Part of a small language model's weights.
Size: 9 layers, vocabulary 2023, 5.59M parameters.
MLP neurons of a small language model. Each row is named by its layer, matrix (gate and up: input weights) and neuron, and shows model dimensions 48-175. Each number is 500 + 50 x the weight over its row's rms, rounded and kept within 0 to 999. Numbers have three digits each. A neuron's up and down rows have the sign that makes its largest values positive.
A block is one neuron, or neurons of one layer that tend to fire together. After each block is what it responds to, as a language model described it from the Wikipedia text at the highest values.

L6.gate7:502445554523477443465586482535506534511482520567576447593415503456638485401528507531446495494507518543483559534578514475434513555554479538583426555463447478472485411611508561457545508510459474558476405513589498404560455582566470493449423515470522508469534537454434407441562448605557487478478477465481467468476485591534510546445516568531425532471453493395516554555535569561547502476561
L6.up7:602478589558496418573604439519585469435446460403519500434475377505493411535551460480431627531431514543459448509531525548505517515486447529480467535488507514430527530512556676477487460493551547503442490514575535483563509531433546462476530475464489440536535519506502522536454550466463546362559502540371538427545528504501412479564531505509484499462433565550495590548505526480539497558545
L6.gate74:579453655454562448482582507510482515490509526467580463444535410424529459429453564431417454561514522538472547554439423571507536553514504396488486465497633495480429504449410556369570616477473475478467427460546444480482454541599613505536523510483550516503513501503481374509578481528490520554498520526498524475457492560471511522445540473402497521457459562425550526457576532537493497503593
L6.up74:516558547597397387527453453480504551457541486548529484484551535491577484514465421482475485538465564472467550502541536467480499499434454542510529524504565377474435546480530453436541422503594461501518508521529486628486474529649477463570562549420608507486518553517511416469549558525510523515449499397467559515400546581518536552530458459482410355508564511482511538456535450557570439421490
L6.gate260:406486565410614530512506460560442504505546514427507567446500459422412500517458476503510456481510467461420517547439480528517449511561549576455607459466576483490491511580463495436503429429408449568475426510562471530472567577514498568555514594572503520419520539501566422427542619545587521506523445573455507503425493590502485572430436492516461527539492526485433489536568414543526399425518
L6.up260:599536571472497504578559440478454526613453497471447472521494501498488382521465557438452504485490617493533507501443454491476542560461564497489616519495487491519411566464495520557519426496489528376494436485595502532460497559482553443470485503410562419567523414426524479550520509576456527525481456548471531519408504552476599540478506458457470539556494559574558484533511508467369464532549
L6.gate326:482499542441480441401506557523514530484541414506520561486499444442531395559490519496510440557541548564482514549501526548536563418334541610493513554486498536472509502485474539414585532402488466563588517497515493468567445516508517498517490488484559474469492514530577444486466483478593499546517505513617448529492531549462452482483542529560498438491416485531488537645538598537463565449491
L6.up326:542527542465460527471507521483538459506563437516461506520514572519486474540579506376391539505489591508432499575586494445492514566565423514498458497489571504416538547467478508458561449490538434383509487468513482420513458550509470540469427502434522473495588459432472479469509483443511419456407530477608488497504635468486476467551482543413448538557435374504553470516570461461554509501575
Section heading and table-header starts

L5.gate2:582442428524488538519468487524492434501514550417551493548484569466486434454512483505436510453494430561582436451576486588569528551444494540410455540526470516361535483483547576481419504460479544463489459411493568492489496514507459468442500519410453350488514535535546542592499508516576496494529452509542512432493419564483437521499655503504501452487554544555569461463558494552503444448442
L5.up2:439468491464487529489625550514471563595496492539395517525456441502536499510466490486472551379511566493379455483488535488438499534496478551551500591486494539525424493498488619483508385526558470462596484559429454569530462506463575464496533633462548435538444535512439493510572522516556599573436496473504448451533524512472583470482452421406485525524531559528489504551493516479514547524568
L5.gate69:474548544527508533488475490466505474501496520520603500561501535407483502425395551565441468507503494437596467533574466568499501435425531505504495442454517431541507504561454541560448448572403476483494457447420552502553434579451487570555572523536488468437520507428615435593466467515418513454454408582430527432522497535532491556509550472504537528475549490511482472571462407546420458574531
L5.up69:542417433553411537389469494503547516432448482512492424488535487448500587538609526501419500467390546546418511447515435437475506524493508467434493450535562549415461608536555503403546538532492497520569548474500582433551443487498514576429469495454498450545505501494460536405586503461506563495469510499526628539558544531474476472504557542385516559450470501574498446568526481507432518433578
L5.gate77:463535581511478465548543481457426469506500479530568455480464541494574518509518466539446483532444468563462479511505467492435505430448425564413485488474512430516477463513487556551518504598505568508462499453476602383454433550445494576508532466475501377494619446484543579430465486493500471459522400463431533490534531538487540517523561512447522540608465493554548463476547430559367572505513
L5.up77:569491539484604511531413521466526434478471511530594525533520440501471518514462505512505460379541451512515563501445491526512485458546571576568483453396538468477480506473440508460532440639538525447499549498513466531567515573512489516588357565492525515485510510445441500510503532524577471488468519550454373511439505500469387619500509507457422554502440538479489480567535453517484455517499
L5.gate80:470489529579538530474520484462589608498522495473422554562490526496541437460539486453396543465449626535441588531547527504447482573517471536534592571567496546498583537571512467404524452437515472525481508481511513485549466503454534434433448454457582404439494477471484460438644574498453486448510446466594501499478509595497507526456451486467489546597507552525456537641512471491501467541558
L5.up80:536471545496520440500562552453484497490486567600456541505505513428493420442427477486505458530437548576504464513593529515459472507490506542502549426472502476451408497520427431423494445364453491416544520556499527520497433565468426488552498542457514418396503446567588459442477541466489529554499511520459464505516518540576514477519492445523548501578473547530505482603565473567494525533525
L5.gate141:505506553487422498632537543533462516523614479475532517464504526530565367481503471406399551449526571531544389470571547493558520545439488465461405487546492446365473557566475524504452471514441555470512425428562543524549414577584484505525585508474535487538581423424475529450518525446530443509564537488510530515506507465489428523534576446479533478540458454483520510528479498474565472568487
L5.up141:475489511566462503441401493643596495526442445557466498497610506559489488399499520497486552573433533531498498509504418401460410454447508527438468532463496451545516563543472532437524504461601494485508568335503413509504440431490428574516589546409503501607550510481559576447475472525491464504510483507524453503558517623438578546509608524519424512461459441604555450564487599499524525498510
L5.gate182:520512549479495549550464573610492492550590529499544499552393557487500402473458519405483522443413464534512453469486485592526511609502501530483435517529518367469482486649520494556439547408396554477526412458571483409515376582589394482555526481495603481445553471433486453502545474498565495485507518498483538408374464494515477403528598448515486461519484489520546524563508483487563504487526
L5.up182:483506534501502482498536428471487502576506508434469508439510412476536467388528511500432478468494497551555540491559515487498518527450538491472394465473425518580419463517537517475488570444530639429516421515574491514519424536540487428559465480532568484535520519504381446487559541515512436492433459524505518463437440488509445505568503474559506509459542585401512512634574527523558558478522
L5.gate186:546517502464552587472533462476506494511512534556481501549523444455373475366455491579430432524529518537413510526491489547514591559518473407476507449573624534419499524515407451510536535465500415480485497508600510495491490565514510498586463524467496536509500458493510489457529439466454567472523473669477518471500437489470505456552463494462551465441395558547525618538501487564528555424481
L5.up186:531372425516555525500475484505453489513491560535495497485506481420458414468518522550552302509514565450404470469559461442398537546612533485495486498511593466490440513572421450471589551404518436501505508503509526451495527511481489476566478545489497499427505446483552467450588514561476506528538525509572510484507418510548476515537544528507549485452501472424444518517514491636502461365510
L5.gate232:439399459498464511483484511609547566515528550474526509511561459451540453456538474493485540506536516537540427506586433473491533543487385529465499521514439502462456458422558478499492484540478479486550494386540438620461491464505559573505531568530623530460558517523473589440567511461566525489527497525483515543501470483447521488510516416567583493504465589548531493463475458533489420475522
L5.up232:579475526494571538500542520436480450539578521495621517467548536461518415386396482466424551413499412496555508552527519482550456607506448507539460505571500489443525524518466450463544450442362603498525520467520521547498477591514462472496470455488486456477477501429587467498550498507511412533478458547472552462443506477495516571492516441487494517536432505500436486632524467557575475486540
L5.gate254:567492515438580581388459652526487442488518486542622496470467487489542563396512427500486488470469542473469572527501408447578503473478502507478534447542590454539476507589497584410624479462523423450518548521493484474575370466598516473537551493531528412521568453500556391529451498432528491497507408519496503462500549600409516561522490482460475514453528503448498564574553427536436467461556
L5.up254:514500487584524513467525539443440473544540536580536552468484584514454487502464486552409472452584566468494508576558522468505549565528484524478556389479466521524470473599512445472530509486556472438449498497584472355511466499418562471502516602446475472507558539432443530522580460533584428521496465608466479431485466518467503466562439473491523636529512448492478504477423413527491453517452
L5.gate275:548459578507586557491555564591547479552601527472438417457491531532525486424470468455439459521430532540542550442530501406465550581489399479512436486520580469370480447558545544507473488538471494418555513488577611514455438528455520480581509583424450534441519494363449521456525516495500520485552474562562559396533523520425479421533484560509516550510464474514504430487530536577510527500511
L5.up275:532410508502470468521514525480529460501460611505537477578509389490501536494464457458402522454550444531623538478539533508487487548434523606523526521530570446527489463580550470461458473492549503528580430514580500556608466532496486435584518522493476404437598463542506431468534456362518485465509502458546459463510442549517410492446509451516536508478593419538434443500445463611447498430515
L5.gate288:465575499414573607578541512519497467538475475518617440464510587460529553560438540465522472436479459448588414493563529589582500545509454503472481510478533467499519482489447444558562541485477541502425415429485498399519391508514516562500491640460469467313586501419490437520471536498482520467560448610500582416503458476497457475535528545491517538474488481490555513500498489490501549524478
L5.up288:607459537446551638493486522493510424508466527502501418422418366487513516406464470486433526513479440480432530549408477491419564538500557523466486475539532516544496530570432412463500474493506499446472554524484523503599405494453503509521497564431535434486494566501459458569551474637536532467499462512508588535538600552476426484579482473406523478445554573432565586528444391540526493437548
L5.gate290:539436518457563491400450532513499585502502506436512467652434477363428505535562457565463482515469517516500543501571530455429569572441464470448527498512518554471637456585425484501513517369547466480588458416539471414519401570495508480582542534452550446543523429475465425505541538531548508540419493502533526522479380558438532449457548426565541510515484495505447532644526573584522510573505
L5.up290:553393518577475468474500467553497543465478458544547553588589573405503497419544492489412454556539487453495505577529522455480587504506550497441518386437427543458538513489569504500509543502523502540541522480549573370515401599439512543535568569506503499496537512580502495492521538524488441477485415637489506540498538566433437440422582436477508449574505494574488459592374542550488457516622
L5.gate333:481489462532465553490472466477559459476540523450547510529588478507598583490482446414388519451499619465437495418570481580482649531444497463444585415652491475554440635522475503407484560469511453520575529555479470474503478523529414535559507593492511549464487498526599452536557471512441523536519467445599506462503484527497485527529499492466478488428478519544536506540491533545501506471491
L5.up333:445451521438403463481482446485454519461508383525493497518504481537492502450506487499514502536437496591514525500551525471381550557499502485474490472533547492549569574552409479417555498528601402463461507547461490452458371473452437517515567531397402486476496512435537514378456560519480607504476510546556557558461560474568473470517604517541496500533399584509503522578520439431521474533535
L5.gate355:527451459477541585489497499516492543428477566453503470547521558464488408421505532483433549558480382573420526522538509489581459536418536527420420501456646503426444501459555529478501572467462547513558506582467509511507470511463535519531573502493430357559519429441456579574553460442495539362579558508460423454498462504509504494460590511540517427446509459490523478495511533538452562457400
L5.up355:485534432616493589463435440559591439528537532541550581495488463487510535456499511431582491486410470493604536421568461399536468480357533491553463495468487474511483448541484533452370516524538456486547565500407568542491537507547541548493578437459478509528506497428492616432428526501498491443477496501493577484529478558513479498489480516493493555537447401518474411532520429480437508537476
L5.gate370:351500521469454425583489482481543539446626509518452524513547525508643543572499492435460498463556499556548513496616520518487583519516492486444496566453545515571474534464580659492496476482406503486599478513553471504434439530532500500504493517531564442419574486461380575401551548545537563538425565448471386465456562521449435535435520434466548462490359530553487577485531487499536439580534
L5.up370:517430500497491517575525562525466442469431489461515528601400471493549519441421547496460553484479509559507461475452493476466502554569504600501446519470492448496515535525504523472587502482468484527440437494484556420572446520493494585477562551470468406515528493409546613489567445575437585455466441469437535397495506474474385427454632509530525523503442530567526536502502575511464432598452
L5.gate430:523468486531456456516625502517521467455510573580443614533572572434609451537550484467468466490531486472545516513575551477490563510498468476484526527491516516481495343584504521448544608490491527506490473439585556483456427543562640456488563614368578460471501551520436436582537486509535490516580526544486507495511419528445463505435505481483567519548449594532537567502421428573574563438490
L5.up430:547419490378503442524579479565455449452471500515525536479557457395419471546502536505423541454494497523549454526562521555579579536559413433416427569492521536479486612508592471658514525513416485487521477434535424510500486594589526495423551541476549495517519527521405477487531535475413435446527507636506524490497453523436435523519581445450549488473474530508517579522471458615519501490519
Wikipedia section-heading markup

L5.gate3:586434511493560425449501469499473521502578537521516533421457394416533617554458527515487483470516405481576465543485477497518403440459515469453493519517488434488503425446547556465498485571460494610487580487381486577517531533499390581440479510614508507531512585563477564474427571602577491512463519554385479506550444551409514602485463399551486573451580507477417483512473470541484492549596
L5.up3:551418498551620459510431480476549466556565531442607440495512508417556462482481487525497491430491475468483544516464470524570450465540541515379536557490481490507527526394499494497468577484490474532523547508470570541487512455522480555482564438512507492515519521581477494488562436450510538414583417496457513487500506517407479505422472421524455425531569417527547535469507467539555423477614
L5.gate21:521512474505514484491466502591528430479501491496525573460528466398544562562523549463455456522465567641474495525424428495417484467520449530425486501550530505445509567482492485440501483489464431606536545481370396438501543444522443514550514505612517583436460489426554526455576491540504552514510563490512541525538528517539498574481469503566510545408587514502444406477539521589526443515486
L5.up21:492576541468592447479502551446545514515453425562538572537593555506422507428465584494450517480604494491494488564492485485551495424621491487448569433558518471451498559544448434476557537519347485463500607573495495540458492479485452566548457415419561559497510493450618481507512492494401524484509373482537530520451527485566544568482509553457460477479498527491517481554482517424490518497563
L5.gate43:506510549503475432552423448521475488471486449555497599509457465474558515492493549373512508437488562575616489477483391537580424399535405552485475475532469502507547520504466518510488458513447511505471507465502434633625533504547467582493461465510587500469504620598535578510479486600498446503468512569519484526523519513508634545521540502513507589410522440435541473546428541493521462515437
L5.up43:439553533449601525417550562539496483534502434514499517539490454500636536530486531533586522520472530527560543575440432540545484443443416524492464415520512549521549435468521536491533497472428513536503517495410502485487557406540543553420494477566526429551474534527511478460396426510518466444509504549486441503445552558546511520531454616594399455547543496475465462612558455477425534471575
L5.gate55:367630431464508522516508460477500602529460500543442516536529461450472532595443521533453495479411516498537530554482477450488398409465499613527489551467524452498482502556516488426521597483539482588492488453511471450401580547461459626471533393507525468493457501501506549498466503495554530523580509459484545537563480491548584617578474503511426538536591457523526520490483535540514480549412
L5.up55:442577448479466454565518477628535522495409456430503551430504484507434474567455452520435515493470500583531382526518489502544488428446524572444490511468594492510562579544525567450489554476543432656517503522548474449414621527393522545539582522496512504449448524526531590398381518488495601457525567459518487478543422554535560525473516460551481491506552545593547472466478586547482494558425
L5.gate117:492550441559579531457491592505430543529591473466443495455547531416490500487462547479435425436468569553482509498508413447586484530531465461477510490506557424498478564556420445492480551506566473538505549481480549448493445472497486512548602510433559443517490485439661527505592563456537505469529575504555536504582525428536473515512566516588524487482530470491516416541461535541503515496524
L5.up117:493476503515460515468446474451551579453445440565499604491560548467469481507517606495405458540550624593480540541493464480605463414462575550514530427557560474504492577471483395536484530555521412512559601460530517520448471469488441552567539542435500548549507470548498598444470533423534477464526607549543499626502510467521553524507530564496527436481486401559547418482468541476448450435496
L5.gate118:466539526412489448555500429491492514517526502497531514572625466492489561519411588507419541459492455507527397540485531554508522413458448536538510544483534467518574476530525532542501475618506517547497494456444467435505512452469514542512511527554444410444534483404434555506449482518538473402537545612505566503541528475417519502523516545507563513502596396576582460411536459444483567508484
L5.up118:509560515498487459479494515536534506498555447573605502478468523448491484525371536492456502413397495642471526460527495495592439394502466562555449500538474446500529508511500552388527570486547365548515548591501464542566454426508440508544561449517532470480511543561514588527524461376547510454569571423498489536516518475529542487515513550544446464482569481487476449494423573450527415526489
L5.gate140:443556547461531558498458544471516480440517521496546557532469482517461464431381479423433489493416599513474540532559567547602478412501560577526548472492467578542559474504542446407453489520623447554511482519449477565478487506510468506462576460421513497555562447484657594497473501458535525489545507529522487544510517440491543475471532434490429556573555453520574431466480484435506475550513
L5.up140:461589488505505427449449513475495561479566498471524466438507507522531503484501493512379521566390574480469516546476473569463570452485601407529486418446515574538556478473554515540414472539564466521428525503499451543506563508535552507499544492464483507493454496443557538489531590493514487450617580478451540518444492481494585496476567432595486454624495522569554527426414581468416423544539
L5.gate185:496560483407395514495473427494479472517520410449446541447498614520480530546527496534436491458521554488456468554529600439476396431457537499467613409525537541450507510562481534456475491460484501532490538496523535482511613464564566499492428447507544522532481407538516499495477631545503502479485444515436417462377480461581539542472453502532494423527536520540455512593515606486519478583477
L5.up185:464561573527489469534500468619520497460555467507445541544521544483538417481479495500519486576474573514579472539553583595536428476393525542483528570586511528521547558554539571437404508471500477548456507445592468485499526451500465531544460445444488447553551474497452594482437498486513544510479435493453483496542454525479518541474557538556517530555466463546532517485394596487518426640451
L5.gate208:549409460577497498526513549571452535515580494468447491568476541446524498434465490467439521447404508592578481576490424428522564537427503473511397514440525443450540440593552518447568559488480549439543575511544484459515501460445466554507500490395505462528456493450530556529552436478492508501517473581525489548572492522538530448516632501558480511599573504557519473486509523537444475539425
L5.up208:419527434530379418529543453486476600462357391466525501505570593509469551555563537504519479464543455571499557491557555456530556575545416489547521488415459530503489571519472485491473490507541465464542482440508468468597537462560527526537556472488465505432450576528479407512525393534541576619534427543517481540492529497579546468483515537572527486523505471528369462463477502473496487556463
L5.gate212:550543446529470490467519490478484467475449510398596472561521501519557474529432510450499505535494487559527539465482464471558388383472540572506452468545563477534504547471450505520492496451516511589525498510394598492554525471523539532507504525527478555565509487531559518514429457589535495541599469500497497504566484489537627494465448511558465476559516465553500445428451491533553546524518
L5.up212:434525631521513482565548410475500516527514460541507566488452463482497497471546554525442500427487452489532541466449484496474494484459562494505557478469431479544560411484470594528492529566499474464511540561506509447521573467483445533508503516507513488417521673465424544575485460475513521488441525565413526503500519520529546501569433513532492572472498459518597454457459447507396515490504
L5.gate216:561635432496457470529540466471508380527486419471503468511486524463479493461530482502530504471515541452521535512503604489512389472409495571585515434481488497536549506566525518479364488514523414501507544455438449485575526442654476501565510452503410440521515526484528555523522436447536510563512433509524445460541540553474477609561453586492491456523521440538523472536508496545538489569373
L5.up216:442523527507483470447446605545471561453477474502580605522511569469601443512390549463519488562477509631568613471495455560494355432523498566509528496455587472501519431458490601495463471563491492597540560452466493509449481449487473582534522443511512464515561558492550498505469405464519470444485479474516486521564571437526571516503559544544514523587634523515543400403459508528464455484480
L5.gate272:456490504527482438494438395411439461502542504574470567454539522501488484537493530428503556518521557588451467402501481521434493383589422434533578510508584451484540564503462515433527488542563443568524607458496543564557504503473511594447485480496512486482541461479572579482455467487465570449589536507472440545573594467492486469465511471549502403500527479566526435533459493475542546556575
L5.up272:565529473604582521521503524549501474519537479488526559415566473502612590489483464485505587558493557656599558485428435494492470446592483486389450499543507483509501637529508524490478505469465503615523618492534559507529486390418484607504519447568492495463515518486529504382390548455504498413505488460492552491590544463483525568480490463520493476508517473596458495504520413522531535432511
L5.gate282:478509468573498413535536487567484541495554409503544535592442562445568510402484561505419530444443468499550442559575512571493516485433490487566451472426434551466575521517588529422430553533485513493452417488539491457507491566441494494440577450409517507506531545462529550505422558552496464477477523539497524474458454515494457492474506520561474566554499453537576421561446479506533500599541
L5.up282:476549518490488451437550543594523557502528468544517445638581614470538549469532541527419473541467485485541494551527580479507506494443492525552503410448510506519531472582580510463427581503510523515462512475562486445502419474467508558459460465395487486529534461577446514533459497511511497516472476495453461533522456497451490420410531516481484485598576389556565407480536557523531468647516
L5.gate298:537551477498561530433435463547534462402566473471574475471587475437518592538591499527545482528529526465555440431432506574524473429517511528578438420499450500532531510486481523418506522523546428661478504442404490544594536494494437519511458366493542503482470524576490567544432526548508485528471518491467522538577519502524396527549499551446486476500597477507497560398430446604493436477463
L5.up298:506524548477511478471429520522544417465496520526523512457586474475519473518542504473493452513573455553617505536504559551540483464506464524458563474485461477525560490434491496536446527558380500490517541415515449524480461485451479627501443480498415450545442466424501615531481464450461468550458509464485568486590494462522574578547499588523460607541571428519537563485451477565562510497442
L5.gate408:532558451476486529532484454569508619511541588504489504509460493442518522513435548464435484483485517540514533500403531497530465371538566528473501532469527448449420500542560550475471516546486515622536546503505487575399561471497427481602616485513476431462563521500581562465529561401570519496521603466416448472510462517491556540417389484504472506464555421511446459431615497567453409498533
L5.up408:498458538561438437543586482474511541497532381536499491497444537497552502498555588449453638491443475446523477532453489588606476516486580411533471497461488546525639525514550525430498560506456468487435533508577504506526494460538599419387536426509624499536508588549474566550441533450543576510662538493462538528508498429446515534425515501506457548537478469465508466467480523431539549534480
L5.gate447:379499573575496505527540444568529480512537501487460425615538552518621442556499527492404506585443528537473505534491508453466522453502412540549577468463481476513493485564586571465512501552550437496491486498539545400417499516496523590526538496487467496497532557488460546458489452389560529427600517450606526524590490493468469490498557490560366549558521490516546420431466634519550446510510
L5.up447:425531565525508460486483526490537475394504413492408481599533571553506505480635513558542516520529546494519473482438481564480546505505462479504536487496521455485564487496489452523510542600537478507455529523464513518451562408432522505481525438558448586552483536516511603467476470502417461474504571486474461566522474483559469522489565578552382517557429381548522428471509478442582561474472
Word-final fragments

L4.gate175:458576446533551411533490468526506597528489467444535445581439562459449426588468533498431626509388504563489505514487446485537478436481580547572499464489509496479532424550570537469511668503494495540508486520493506430492470494463474400489589473446483448499500574516456522514525508471602480453533548497515571482532476466467523479550544469513502528560506417486463392473520593474473484560527
L4.up175:446593443568432479575568392488481536506562517539440468551555512474532404491469559494452487451559530467502502478497562537530401504506558538538506494472444515422542481497568572501462482503515499432539479528452492573431603470546549472516516494487472561524501551446527576418450477566528523517522512550473510572442553502594571489499479509589402576494499526475510380428477623514549488545469
Word-completing suffix pieces